config.yaml
n_head: 3
head_dim: 128
d_mlp: 960
norm_eps: 1e-05
attn_scale: 0.0884
init: "trunc"
optimizer: "muon"
lr: 0.00227
beta1: 0.9
lr_head: 0.0111
decay_fraction: 0.582
decay_shape: "linear"
seq_len: 512
steps: 4641
MLP neurons of a small language model. Each row is named by its layer, matrix (gate and up: input weights) and neuron, and shows model dimensions 48-143. Each number is 128 + 32 x the weight over its row's rms, rounded and kept within 0 to 255. Numbers have three digits each. A neuron's up and down rows have the sign that makes its largest values positive.
After each neuron's rows, "fires on" lists the tokens most often at its 100 highest values on Wikipedia text that the model never trained on. A number after a token or word is its count.

L15.gate871:141093149099184138132159097129104122141083177078133098139146109110072123083057147133115118164161114185097122126166123110118123101134149147120140100145075122155120162114119141050115080117176088105092058086136082110105146178169101124100143146131121165153128167100126093125125144121111180096
L15.up871:179116113137121118171127150072101120139167129189145175073131118110081164159102187118155134121131082130041123153142164153152061042081193099098118098138188099156093125133105137107181139123110156117150170130094086174131153135132132108150133119113149143100128154165089094116090130182141162078
fires on: " as" 53, " former" 5, " appointed" 5, " role" 4

L15.gate867:148145190197118132142165164076123080157162115119150120139121062163091130153140160121113123114115155167107081078159155152133113163106099081074177170097095128136108131103175111120190132070123117115043119120106148101113122188154152160141130170134067116142084127125114169098135177061145148117
L15.up867:140147134122083123115148133128169137177116162185146151109081157157067096137121120128119080062178131105169102132126090153079115177143140165129079133153161090104080120090122193165196162088122122119129105164127154048140073147136106098104142139159140136133124107148141139111097148128166104151
fires on: "," 32, ":" 9, " (" 5, " of" 5, " (1987)" 4, "." 4

L9.gate153:123141135137126125144135150129185125149117155132163137107088074152101172155190168126072071147116166130055128095103176172110044167161119087171119127151117074151098078136117050189105145150084113157071117083169218119174078119172084125128166153151104164118161181147163107116117123107154095140
L9.up153:017136119127119133122153170079220148132091075162172104130110182100148138144115129144085122194102120139106117119163089179153112127135191161074106180110138162104103033179127181181120168150147096138159070168159190122123089084090131123175162141161101153095111165081141085105086159094108180129
fires on: " for" 26, " on" 14, " in" 10, "s" 9, "le" 7

L13.gate946:168173138102124158096110137097083115110107095135153123158149080155109182167178129162126105203123110111097080150179133091081130092151120111141135150153101110130137083144139101111158082173050155148110169067140138094150098138107144105120148114174138081149097139095174092166168152115160122141
L13.up946:105106086093134101112148143117119084137079141145114066120104125182131121096124206144100136118129039144167166199113057087130136135159142137095127120181154175103132101150134092111174179144110148127103172141036087121128130141147107075105180233200152124136084092112131191182160119124128159136
fires on: "," 34, ")," 18, " and" 14, ";" 12, ")" 6, "·" 4

L5.gate665:154140118175088125146123158144150131103164134114166123121192143143112113156175155139099115185123160158105113132151184113148065162091115178133120089111141162112120157162154072081161095121169125061137137069119090176122143171151128159137177099145142151167130129166088123146145146141136105186
L5.up665:125103140131127150196177150133162179096123114160111176136152141173038125113109122137116080158139104141047117080135154115118094066067102107127141092118163114141124087085101108115135127078095125134149133082118139136110178106121162130204099082159123142120143081167142140160066067165130120150
fires on: " is" 47, "The" 11, " was" 7, " " 6, " according" 5, " formed" 4

L9.gate543:091103123110110107113109129097192150108136125099113134138141144138043067120131156150147184165105133087171117083094110155115107158147161146149110108101103196162178090160136075084105149096118122147128112084082084106114115123077164085086102172123134126146072133121154123116066118095083140138
L9.up543:145144156116142180148120108091160162126071110132121128119151133078155065130116140160113152083174111101164093094104125101105130137069104176128133145151112125100146060147108125186202181113092115181144146155091161103166136092132118067143138157131085077133169132140130169123083093116144179156
fires on: " |" 26, "." 13, " to" 10, " of" 8, "-" 7, ":" 5

L15.gate137:132116082181125115143157124077123100121157086102126090199121092113149130078140154158175161185103120155139105104132105153042056102139122161196085156147163109126146133075168111096156066105128141113106061133122114146149117153073115175152153130156106111052104140113150153096124044171072128129
L15.up137:110131125147121125147136169100164104063167110119062095145139117171129139190116148159119157114021091088154138168122098114111089115168122147146099105064137088102145108127101105126126084128155065155110084150135110154163142116166120147163149073098157135118141112128156134118142093173130141142
fires on: " one" 19, " part" 17, " as" 12, " the" 8, " became" 6, " \"" 6

L6.gate485:139174181155109058111105156100135155097076112082082121139116154144136165094162147149142183112157125110154121119145158115138116099180071094092139131040162153126121162090131151144172173132101126076107108148164137148161122159162136156154153109098171130158160107098110112151136145149185135094
L6.up485:097156189131100127057161191068128174102109109074136139167154139054152219133120129057122196097112161103179131128169120126108158090145170060070134080120121173117098169097121168075116159159134134126118175104175168117147103162153160159146120090105127126102166100084136127122125139158206157130
fires on: "kin" 14, "man" 13, "in" 9, "wer" 7, " Boy" 5, "öl" 5

L9.gate206:096123191179125150075096123144099118101170101129118115162106176154090155126139116155133143048151171145081123189202114115172142170119127104081136122146065106146180158134135171218130127155081132104132158123120155099096125105151130116158110140145107142134122180098152153117141135110138167082
L9.up206:094092120103160137111137162057199115155156139074121091155109123111155118153098163109110164175107117181162146122059097085055105137191055138164176169132127130121185160180070112107195144128152139151089148137125118118139123135156153137084125147096161168111156099148077168186160161108118154137
fires on: " and" 33, " to" 11, " National" 5, " named" 4, " border" 4

L9.gate205:108112171162123105150102134139189117066156158099138176151111164138184150129063101110064161118103170076050215126087162094119151151124093094120091161140164138090134161162086114100076108133121153141122150113098103130093104108146148119154110210121134114157095092126175178079124131144087155124
L9.up205:082137177142089119105104112121065175140094097121159140174102144116112102140140154073134174129116110115129101189075067180095137082147076125153131128154091119092142069185155130128175094107155071120121150126136129134122162137095079121143073113136125134136152109126111120188107104128087095169
fires on: " as" 27, " |" 14, " of" 12, " called" 7, " be" 4

L17.gate89:149204129126099106220072115134159147112100102122158157094143154196142161122125104109110140113107132114115101155137122078121103088150105128133170107108127107115169105108060174160128112200119160135085076152128103158171151103122204179144088091151123154132090083155135157162096202177140045067
L17.up89:099180084139123105105119172108155131133148112008207142101098107116156117152102133083129167155119133106124143067164175133152147121121189089238133117079145116096149117181133158161103118117126159132128098098124109139155141180058129128089058144061134150145067135134135112150158162123140120131
fires on: " |" 46, "\n" 29

L9.gate316:112155142124158134176113075089124077086078115091147129124110129160061059130144104097148127097177033122105067143138151106123069084082137183121124151107087099110130149097074140108195129167115117116103092093074170122116077189144149104072121105131088144101134137159149166154103156177134152123
L9.up316:069096106066104096070142109148117160121095104125155107092090106099141109116152157167076143121183128050150116136118170048176121151117103130128180112172109147102160081133099109102174099065079148145075070119169081140222098156179147092106178103109169126190164125110121079141152161091129101127
fires on: " |" 72, "\n" 16, " 0;" 8

L10.gate776:084132098153161108161082118066103180111134141162104198096089076147135045114117104114142107156129152073144045126146169154119137118142173138141187163163150130177146104130080147101189141154105114135121150135165116107118113134096164100083139141100163114124122129135129162097072127167143108136
L10.up776:151144131135137162150109121119125117104071171123108196140133090143110117149141142104150110068136155167156150084136139124076081108110170203198102083090115166171135043095075128140065067119109148183146145114122165145142132108179218094098111145099122209137159179128117155149090071131098130162
fires on: ":" 30, " by" 19, " from" 13, "," 10, " the" 4, "s" 4

L9.gate152:135120117175121136160062152175130128081182125137131094161107106116137066141125162172164144134149137109119121073068205127107138159068116255201125138136135095146128120115098123167197099134135154130127150111133123126142179173095160158098096125072172086165077158109159091125177115092139108105
L9.up152:104141162127129148135170127140129088106114156128112117152174105110136115142079148129161153056122105104096149113119124147185142100047108104118081127195078114107115122135124123233117176167158123117099106160119106094121215129117077109180115145116110100118198109165172064180072128100106110107
fires on: " of" 20, ":" 14, " and" 12, "re" 6, "s" 6, " a" 6

L16.gate196:122133158112092129110135117139092146119087088130123142161167151208111159149167133088123159109184080139083088066125136116175077135088080140126112109180116115123126148114204129085152085147110147114113184107130117081123098145158108187105150115089162112167134151092136105128133084112152099128
L16.up196:149113097123133055086147184182099159115102105175136142139144109127163144126101147118120106104177151125090141156149105080142186151105145150153121128083142097117128130096111113167126136133095109100127142134130058116205149135128124135107119186134148052086129117168155091097173154135134127163
fires on: "," 48, " as" 6, ")," 6, " While" 4

L9.gate914:100118114140144111112115151099056193100171100080188140164114075167134157144064188116103112128066134100150123112130136162120124182130137070136096073117144122108130078110143097099139110112078120069144123165083085155180199178132142110150074121089172116140126161129145101071120159118135131147
L9.up914:106123143078133113144114125127105095112131192157121139129155133090172118139108121139175197073168141116162164115106121117143130099076153090169102129109091137127150106165164180134096143151120156094106123136119102135097117100098132163182136125073147108128177127167109183098167165205136139072
fires on: " (" 47, "," 8, " \"" 5

L5.gate864:092094148140124148062158155151177135136161138146055105134085100160143116132133162144151115136161148164128083151165152109141075179198186098164131085088098187131150047166088172111145088124171142168157106096121161142168176075149139165116155164116216118134179096144052102149076085157105079091
L5.up864:127137178132082145086178136156130106110172107104059117102209157155112139101161204136080068173162139126089131168151140127161110149123106104150079153054105184192119164123093118108098167128149151147094058184141183114151083089086115087145164115166103141119137116114126166141052048105093113111
fires on: " not" 66, "un" 10

L6.gate458:074148183102135136113128140125069134132067193145072164147111158118149088153156128075131112190079137132061140139135200190161086117147102134153126128127161151090123106096073168058173093130089092135123132141110102162155128100177195110152101098145153102142168161113103156165047111130103126121
L6.up458:087130217180151148078122099220107122191146125094121105088168041115183105130149129173134104081157159114102185128171109175093085142137106180173089104115108159130148200075145089096106144126133163083069124143161124167144130117134092124101103126107181089101122148104183105120092187146109096081
fires on: " only" 27, " out" 16, " just" 13, " 0" 13, " Only" 6, " not" 5

L10.gate92:115074157095165109134162169133077103129150070127134178212133184128183128131105084153112130186110136136107187124147163148125087117050072157105096154124166121079126138131149121118142138110148141117148151162051150109109188121110132103115145093151149154127159125146108112091156093112086122146
L10.up92:101107073113161122131141100125078114143115119130121162150122121074151102088150084072133137071110183121104142132120116134083096112122135122137126178146121134117163138174096110110138123138184109123100129188136157041093130154139107144050107086130126150132152053106099164089163150098083168119
fires on: "in" 29, "ue" 6, "u" 5, "v" 5, " film" 5

L11.gate953:131136143133141086149123127167143166110111143104139077164184154128128107104143177143099154181090117112128116112099106160082120185134130106112147135125039187082153169137117185162170123096148107074077133104144109153152091128139141153139047087150096126132113098141129149174109122109159157161
L11.up953:122158176109118137113131155160138156154119133124129071084152146146117091109108135150161158157157121081110106100109128118099159163086164096100098098096060148074123151134095156163163127119149098132179202136060141112133151104135115143126124132128100103151106076137135126156151133158125157172
fires on: "." 41, " |" 28, ":" 19

L9.gate626:087189107095149205117124159144093132152131128128154118145148086123135124099130151137120115167117099159145112094108070090109127158092107139113116140146124144131141156123122125083146143220064122125137114119118103100142058095182178106116114125229123100177095151113072124167112144112142133148
L9.up626:109155105071145140128125170100085092128096112106093114165149111160153103126106174117154139128136104129140128090114068103148099141090157139138143160184115087112137103188095163136176152118104155163112154114088184105122141092155131117138086177178106087174059084159056107156177102138094164141
fires on: "|" 26, "\n" 22, "," 15, ";" 14, ")," 11, " |" 5

L9.gate644:141125142105129117165147098149107211136157073118128142119068148147076102117129109056163125166202120119186082118078112100093148134183162137148143095135176102121129104153105129095187079187122131117140090131068121107073065116141145156173066057120155140139156150185118119090091098129052130118
L9.up644:092140122138123114127095087174129134060138136112149112147102124126119166170142114076105119094114104131174103132132082170123118106145112186144114068142107145042086187155208098160114127183118111121179127086069105162161116146123096104143135040179142108117077130191138101131107133094135104126
fires on: " |" 61, " 0;" 8, " (" 7, "." 7, "-" 4

L6.gate197:095128112171134152096150123146111128144114168139084102144083115154119192181149182131064113130105114130069188121180111091069099174138077124205113133090119103196158142186129108130129107105117056115153154118106138085107112152151111093108117030142104101125110141091161123121079174178139155094
L6.up197:126166071135094165129116144104101125147168102183144109110193124115164158111168100136085150095178107118097162100136147184082154180121134143193111106154167128096144126128126112089160119101148098092198184111164147106065172145094126114107121101086123151069146137186122066091123176142079116142
fires on: " of" 14, " post" 12, " Total" 10, "==" 9, "cade" 6, "mine" 4

L10.gate366:096165120105170091057090151130162087168082114164136168083107109084085077143159145147191111174139108160088127114102139094078117047189137189152117163099160135073090138110180134142180088097129155122098127128088154106135080155070138156097113167108118142107103120076111148063067090101158112187
L10.up366:183135137071099101111097082112119211145121141071125140207160037084157081169194176141083124103152106140093131139103147198125129172122143136147123150192074123087163088147141149195148136169115116110104204133112198165123128108127103108080141125107142165183152110116170143116146083080167129154
fires on: "," 54, "-" 11, " of" 5

L17.gate190:125116145080154135146136123133135119161163101106145095166135143128169167083122130123102158147127138110039201118136128155080093137139086086107042083120144113162117144169089118119070127155122160136134096100135174076104141105130145086127121125176106159128057151120128128099124204116045166068
L17.up190:155129087155120169125143098047112154204141091146126117126184156109150089128113134084114155145123142109114111126121079136063086110182065096137145136112145125190170196131201105100087105125094137102130138158179092110103147087119194135148107068166116086168146118146114115157134157145087155133
fires on: " in" 82, " of" 9, "in" 6

L15.gate550:178208150177175126142132169138169119166151138114150132151114098124154139091082110135146137133153102143137144065093110076151147130115152075111110166134091082158073122155102141130166075179141104108152085169097170149120072108136118081072114103105086118136141137148130141082148116123114081113
L15.up550:090158106142178123122192106120156150141158123031165145152164106178162148161116105130089110119192142135113058110116189107144067116106153136157110077144069117189132144102172110133122078174123201109078108090161120109083099091126107104161107143159141127071068131084190114183111157093107117150
fires on: "," 50, " is" 16, " their" 7, " with" 6, " has" 5, ":" 4

L9.gate912:121145104159185059182144169138154116126134121097090071117146092138143173153149161135131109110152122115203171141120187153125134121110090146147094081097043054099130177133126119174159072171103124094182098150083082163105131140095077176130144124062122172145083095187119186093088082209109111148
L9.up912:132111118131106160082146157146073151161148124130109161110139121144068109099097078155159134118154131132175096133107137134204155115132111157165135053207167113153192156049127134083185083117096120114101108115158146160135114054119078076172089131088157181084099171164099146124138149135137149210
fires on: " as" 17, " in" 10, " at" 7, " to" 6, " from" 6, " with" 6

L10.gate227:145169087125079175139142076144178171177158133113124138177192192111087087115130132102148097164122110116106134123167095157133117161157124157083127149113107188145143112104148131085125106096111103178114148083082136168218141134146192073121070087157099072208186126140202166142171097152091186147
L10.up227:118127104121072202064111195111147151138072153147098147106077158121118122101153141088147131155098085129129078177095132142149110119103118101185117092163115150170194122121151120158085176064132044147065161097094091138171098162207144150150126138183116156072143116141104160170149144100195124132
fires on: " |" 54, " out" 6, " of" 5

L16.gate641:169103179107143127159111111081051134079172211140100176176091077149116135171112094152175157123125122069144103126124100154086114105117084123123116124091089085115149151129141099134106127116122172084088111141119151136124088130151148146149170114137155120133166137125105149043172136127141117150
L16.up641:138087144142071069134139138103133126134168122211158084078117128103130170182130137132074118164133104118071083044135108095102151122117130078132120093119189182158122099198142134170133116048107085074085131139171126131135169145167107101145112095111138093154147142101109157186122114128174135116
fires on: " part" 26, " one" 21, " member" 8, " the" 6, " composed" 5

L15.gate436:166126157122135156153168099136174063111140122073140106130177073146086110120123182184130211086092125171069110150101135058150132123129188146104086133191089088089131145100139106143099120155106126154149133099089117150121181135174173082141185134168189086149119128133134112059162111111131135053
L15.up436:139136111131152137121131173151126097121160127106157068119181043178086127134149144150118117163145130152090159122090152115176157117132104118137091183117107066132142182090155143074175086098133147109097094179102163131069119139155083141107111113190138113105100096141132051179107136096104148112
fires on: " and" 39, "," 27, " in" 4

L6.gate710:025148147152095102140096168151136179137051058129143101090063140161154108128145103151169137173138124104149077120206105169119129130207135074176139130122139126038137176157108104104160167076125126107158131101172123114150118104172140123129127137151115100122127078121096093155143111152174150110
L6.up710:099146190097072138127097110141111107186182038156104165078154145156132144108151128130115146131147098086121105146196084168164167080173167116116107119079103152084148196146139112085116146102140145096132192109167147123109122138153106085100124156165172092118127091102114132148094114185157142128
fires on: " not" 23, " without" 11, " to" 7, "t" 6, "not" 5, " no" 5

L16.gate192:171135153151135126146181154097116127125087074120159184085132104137116117169113092160166121131170152154165156090110065068131128115146155089161168117100086154162160115160104150140121062096119139116089064145056104151123151179034136141118122120121147121116131135142170155124152097121126067150
L16.up192:148169165171163132136167206145140112104139128101197255130148130150114175119059107169081134104043087129069152164134110162117134133086134138122112120165102119101166130112195116119163119125177130117131138124132063107078094149088143087163137169151119135040110155077156144128143165143119141129
fires on: " has" 47, " of" 5, " is" 5, "." 4

L6.gate639:102181143140138128161123129148117124167156162053170110136101178183162119076102165184124077115160135089126053139187129106106084108151118130113136094081145168112078143089102126080106111182129104126183199136174107184127102090149112112068176146108172110188110148123107180121082172179186096150
L6.up639:123130102120119128087110120139198171158112090121162153076112130133156115132165129137162150100115085094143111118121142130080139164114096150091111107126126157123086115098129093139158109133127125114109160128159141153057168088160113074106174197051141113139153135116171165085119104138190151109
fires on: "-" 53, "," 11, " period" 10, "–" 8

L13.gate518:120110091170123127162195118096131118121100110115131141160148155164109101103156146124184129140165123165113132069172143092112140109104117181135167101078134129134072158100159119071051152121142144130169129164127134150174132205207158073120130172138132144118156160124138186135107117151122144116
L13.up518:089158182121138089090145166108176117113136094092171177089192127176136111125130180154147068075173128178121143124141127097164091124079137157135157081193121176212120168142137112145195080125128096127143161195076116166129212178099124135141179168152166136156145162099137144114147113145086126123
fires on: " as" 48, " assistant" 4, " head" 4

L17.gate99:145104113141105148196111147166148116143110154083130131127137083154092098156180121126127145144155137122162118145104136164106179066135164120100083204146199163127085133099168130141211153131138156116107115109115162160159054130104097155133126111100177153132108112129110146091130068145112096151
L17.up99:114146109107110134175134164144141136142119106120175137179097097133117089125137094077106103107109178094135147100121166183127108107130127118128167195097077148158109127134116111125082113139140132090088160092061088130082126081158101111123158134097170131144143162148141081132156209208104131182
fires on: "," 65

L6.gate654:150159152091150119155105169090129076087117145182139070171116153130122124171111119063104138119070129129131152095154106101132138185118090142229126079110155111153081086059116079141173095091156141126156090121093130096163167085128061129089151120106097138153139140162050101168142121157164162198
L6.up654:118093119108167131169187110142168152125111147148132095048152171110093098102127121098154112107095091180157133121109082147125103130170111187118174104109082092125086146121103091085117149117174120073059142096121096150169110126114139159182100098138068126176066155121131145161170105206073104115
fires on: "-" 35, "\n" 16, " the" 14, " of" 12, "th" 6

L10.gate396:113151180145123111125077129132131152099186168051139095163154036171126097126126097131089122130099124108150133107155152167144106101115081171043124113145157144197096187119095069089149130101066146151095142162106112121104138146130173093087154132078185120107118076173101156081127140153094158155
L10.up396:133184157147130161093134121105117098190082115177141088172163091105117082118122135176090151117126183083135128124077145124137095147124142096111149144121137120150173141050163080095087166146081172121152085143167136135091181152189190112199104129163076062185145142127167179119106124125190097106
fires on: " by" 47, " of" 18, " at" 6, " to" 4, " as" 4

L11.gate125:077099126130123195074151150087151108146131071116169161125021170152153152138148162090106100158078111128094135144165111145171091119166090160109094151155104149077066094127084127115151118111104100212133139130144128174099095107154105160107114095048133113082124147108147147109134176142135185102
L11.up125:118151146101078097126135176107104193086139111158103111195091183135183127174162136182095159184100125159116138149092133120118127181142136104129140173139162125182136134114106196124069083061139127144141112139152147175070126081146091086066162104126125108088063150063166182112062161147120143168
fires on: " of" 28, "ly" 13, " in" 9, " |" 7, " for" 6

L10.gate73:109145114124096129107129096104118088129141117103131094182113154105142172089106097093070114057127166124180098100156165142112123124116115154106126163121136113125051076136095140103108114066131030143169084056132092100095145131115068186121142109102132124092202106123098151112130144168161104160
L10.up73:077115079168146090138105208110166178125134205166162081110107126079138116157152141143143127085072117173089103079143121212089194128118160140130184109139173149123139123130119191105121142107120088140109113120124137123133125066110151154178111143090078081118124127111184131121103138147088129172
fires on: "\n" 70, " |" 27

L16.gate547:115131107157100105113126175102116115073180122122180109104161148115112120136156119108144097165150112201150112098097109164148122153121136179164085125092101139158091150173112159089128075121107162092148119134140143140113129171158118062115115090110096117172102128096103125189124160148167139173
L16.up547:144094105152133154147125180095110108153150144133141101159121113111106120145141140076064122133160156085129149120182195097161089113157120161179113100101080130122115140110136101061147146128138085115141136145068160083124112071126121145122167112129077109109104165142159131054159093101144176103
fires on: " of" 18, " in" 16, " to" 16, " around" 8, " over" 6

L10.gate662:099154153125129111166111131108159166103133115124127104148145117108175112105160122118166145113216107156113109110033091142169164089128131090192154140139111143190138188147093167128144099095117138126191173142097153149123144110114085195107143132111101089156085125101044116077147186114094109114
L10.up662:150092103155143139093109152136135158147108117116194116114115125127162148119135129160120097097109121056132115176060136125102099086104108126155139075154066151172138161124124163170170098097113151128084130118103123091084171133096106091137129165078149107130167193226185176128125142135078145117
fires on: "A" 21, " and" 21, "," 14, " is" 10, "The" 5

L13.gate730:107108100119144068138146122097138184107124061160142149063159132139079129127103098117146136138087099142156085112104116121112151120082118094099140121121119178139173089129100102088146098188088115099120105105136141135093088146107213107164107131080111098115084101137123160056085121161134101166
L13.up730:103162160075132124071129151105187094144148155115183112130096101103140097170146101161108167090128139119100107096181099094180151128147104097128106144118104134054133120163170140100099090087091184078137182142065112078186112105126100112129159147121177102085163121144084112154151144130159120123
fires on: " |" 60, "," 13, " (" 5, "\n" 4, " in" 4

L9.gate952:133160150082158114107172089041154159123143133075192137122137106175137128157063104114101111136114106145101112095088125188117094156117149139155180154104082138121152107128171097076104115140080162150169137125123091121134089148134156118158131124107063108129107139151102087112114119097115113093
L9.up952:154192061105137079132101173149183134095129125161098140115114159135093153132120147079138105117122162153125119101140119145085087175115127136155120131169137117186157128122089089139177080111176146104140142133138104035145114089123050166110180108118117125111124143191166147097135143153102183080
fires on: "'" 59, " and" 24, " his" 4

L15.gate586:088181141147111133165076121067072114127145091135113062130125089172174162134137068180099095169111096136125126081133144186111123112145087144168113114174103072097106177119133112094128096147189015102114084182135137144143180112123126155178122166134070133098114078103130154095107095165113098178
L15.up586:082109184158117089112123183106158111125123111124134085143098129155193136192090146181080059103155173131122154222121161146096135062124072142114127195103119130036127103105178084137123131185132159088133120169201063140103157131146082084125114104112154047056096122134155183137097067124137174119
fires on: " to" 25, " became" 17, " as" 16, " into" 6, " it" 6, " from" 4

L16.gate121:121124080164116145106123074093096132173185146016160182144160201154131087129133101111170134129117131159116164094133069121123075165089113128108119150108144152105094126170105120145163138121095172195125171102136119120184067146165138103106122127111167116090145172213118139096091151088124154086
L16.up121:184130145125113179148085155124116114171079129096081158158145112085148147070131149137135174109163104151147104173114139139130167102113089116135139161145217161130153094035151190125179137111094133143138140153156136125189121150173154100163139129111089070045160123148107064141173125116156159113
fires on: " the" 47, "s" 9, " National" 8, " " 7

L5.gate637:109193093189113086196053132088063091117145080079182047164157149095170183150091128137163124125117199127175145093183097206155082081139144090189119151099137130141160171159086163180137083125148097143203139105135160107093118069139143153116172169119127085101122084084063085127125108152134096201
L5.up637:095156128146155094161092096117127153108156134121179099159130144083163125128089070148101198042106176119127092133125192146160127137143202127172119116120158135094161142127094136152126149162118072119154135131158156119096134141083107127140145149118119166096098122123099160134138150104084107138
fires on: " |" 99

L13.gate769:131096172117129135075088161119084092120102087133137133129109154094102114127151166087102152085163154163185115134131092148061069120149088130128144119111151168105126120101155102141100127152081082210088097085062169138170115149141163155122153129174130130184153201112126165142083120113146177121
L13.up769:137173133072121221171145120108147139086133161105165111136099121160164110149161093104147065153131100179185106171119077101095098157162130151123128156192078073118126116142193098135145180096119113158085133143116096073105067156122171121170125121182092089152168132070123133158070155110125127148
fires on: " |" 27, " of" 10, "." 9, ":" 9, " (" 9

L16.gate586:125111172090170127147113133143141154132132101146175162149132096093149115110100097148099103138218134159099132107104128172121067038115134102101132159149107142166140112162117089065143095107117127095151102122129143133139038126159136090117144081113202114151201111142145135121140160123109123142
L16.up586:120121120129113120143131154091122133086094110104151179130096119115111171161091142065200115070153124170160154200123104120114126145117148141159102196111062179161131112121097154093111159154140184153105134103100121104085138117128120190097152139068067150117152104139170118110074158160154104195
fires on: "," 89

L9.gate16:112072142152120108109111122069100246112126082056166149161139127121167080110110152182129090129132083103127145106139105103135124139167155139078134118130134124076166092196106145089141141173117182102149112129096105105119154104136093106182170097114047147122084111069081097148090157172090158145
L9.up16:100158054120114145131115142131141135127157147128095092114186181063161167118076145141101095135139115136067138118137151173057166142126109074101108064073133166134111120177132090093136158143132114102121113090133112092099153042144086151090178090143100150146074079148135130135078128136085131149
fires on: " and" 20, "==" 13, " |" 11, " or" 8, " ==" 8, "n" 5

L9.gate483:129173126091130116122147130140092064156133120106128156142119150213089131189170155145111075112115072149148094120132106097094086150203095079063147144187102130186146127074166114174167088185108027100149087055132130139160083117186129139143092146114142104111216181134133185116170151124135154127
L9.up483:151119110113118133096077155126150112132112130167157192077110129148142134167128180115092115120175068137126143132054211128178109176087151076066115146133157171124081096096127165135072157119094116069103183150110091172130175107170105099113139156110147071126171163161159148094138070169115088140
fires on: "-" 68, " of" 16, "–" 13

L10.gate673:105122127171132114160106124142159150131161086170115104140106161152138122127158062121128196095153105074148163078134128177091108044105101093165118096127123155124113135123078119194127082144161097160156142129124134120076106163088116138119082096096123089162123189100125117149101140159144186157
L10.up673:174144138186151122136121160160106142135118067149127096093194108160172101133133148106116069137150127091072160198145137118198128061129118184112115167115192123084136183104108119093158130149117136205087062139133085163159166139147096138118102150130115154085064059129087112118158173126124121111
fires on: " season" 42, " station" 8, "2" 4, "3" 4

L6.gate706:132144149115146087148159160112146104077105171117164111111099103125135154118185201149086114115108156089135117139107131142086065135132079162157102077140201116091107193078169140089127148144125112044090123125097120135128141174127168137147150138152156070106116157127103126184079113099125181135
L6.up706:107100138147032117175097147117091121176151165166076115085142164112118094117152124150156122126115145151083068116074147132157102109092158117172110114160150131124142137073148109077176180120121109158141139123127119191103199121118104137175142149160205165116043150180175199158113122171112152151
fires on: " is" 44, " as" 13, " was" 8, " to" 5, " founded" 5, " established" 5

L15.gate562:105121143182139105160122159092122108138140104131131168107183111135099137113115142092125094123159066060130125117139096079079147198137129170152151119154110113110124161165158121133125129164140168134158116101092107102141090143070208171095098168123060091112144146174135132142127157112131123110
L15.up562:132179109136161194179151123074131103092145124113098078158105135133152111112161149132083193151108120123136122155122133140154119130141095161151092167094202174153068107136177115126217140099118144132157143139051144154148151115086112108139127148136119124137119150094125117108111080140143144071
fires on: " of" 25, " and" 19, " as" 9, " called" 6, "-" 4, " in" 4

L9.gate843:177113123127160166125145170121142111122132096105126049122096171120158186164145136150051158078073131134151116102118147152102082126147095097168119131132114135172122105139118149129071101118079109125081121188176153108144128086119177100173077140143130165168140174159095167125127143121172080124
L9.up843:078132139114130158170157131119140115114070158074179159175082153122112152147106194146146160133101140132163124092112096126149087184067129125163219090116139110139195149131160073189145155150118162109144115139133155125162126103130104087172142141136094121206160039048134131158123151125138096162
fires on: "," 30, " (" 16, "." 9, " signed" 5, " brought" 4

L11.gate724:132137152158178137100118160125079129107142080086116133105196152167155083143139162138145146145158144091100094103151101087159135119104130151124038092095102154150168156145064150129128118163078114129125160144189150093101187128142126073147167172189172046179076068082163189144111130118126145159
L11.up724:167148133096159165139180149085116160148127118083117135153163085136147185116120122117118135188158125084096076137119098065119125095113120196038158160144141099132137105139126148117179106124142105108147090093094087130100142153141074099070101212125152124131103157090120105171151134108156176084
fires on: " and" 48, ";" 16, ")," 13, ");" 7, "-" 4

L15.gate134:116142162111158115126139134119166130053132161111136072104160109169115106106110107113134155113183153103135097119030166106177120118110119074107153164134159105143098083172162105146210136103099109147157175129063105137134119113177101133120131168150128122163158156169156129158079152143159167096
L15.up134:128168107143099164087195184136141163118098129165129147131105145065095122086076136100147123126086168131126115120095144199102145129130137114151138167084164147164129114070131169103118148146135126103102126081084152123128095161075162184170139135082143071100132115123211093140061134141137063099
fires on: " the" 26, " a" 11, " also" 7, " most" 6, "," 6, " newly" 5

L15.gate343:096170135112114115080185090190114064103170101130107141100135143154109119177123135087115163132118137096072122143063091129183128138155149152171117130195119157103149128109146139150122160167145111067130129076135171163129153107104085080100136156135122130149129141141208137187156128138160104112
L15.up343:126098151147147115122136153131131100151111134071134110173122087188115157174111122063079128169140133067088163084129148147135138080105138146141107123102087111162120113090101148053115103147098108095088128121093127149154093088144088174125165197101097112137136073122163101134135096138094094122
fires on: " in" 38, " over" 19, " into" 5, " the" 5, " for" 4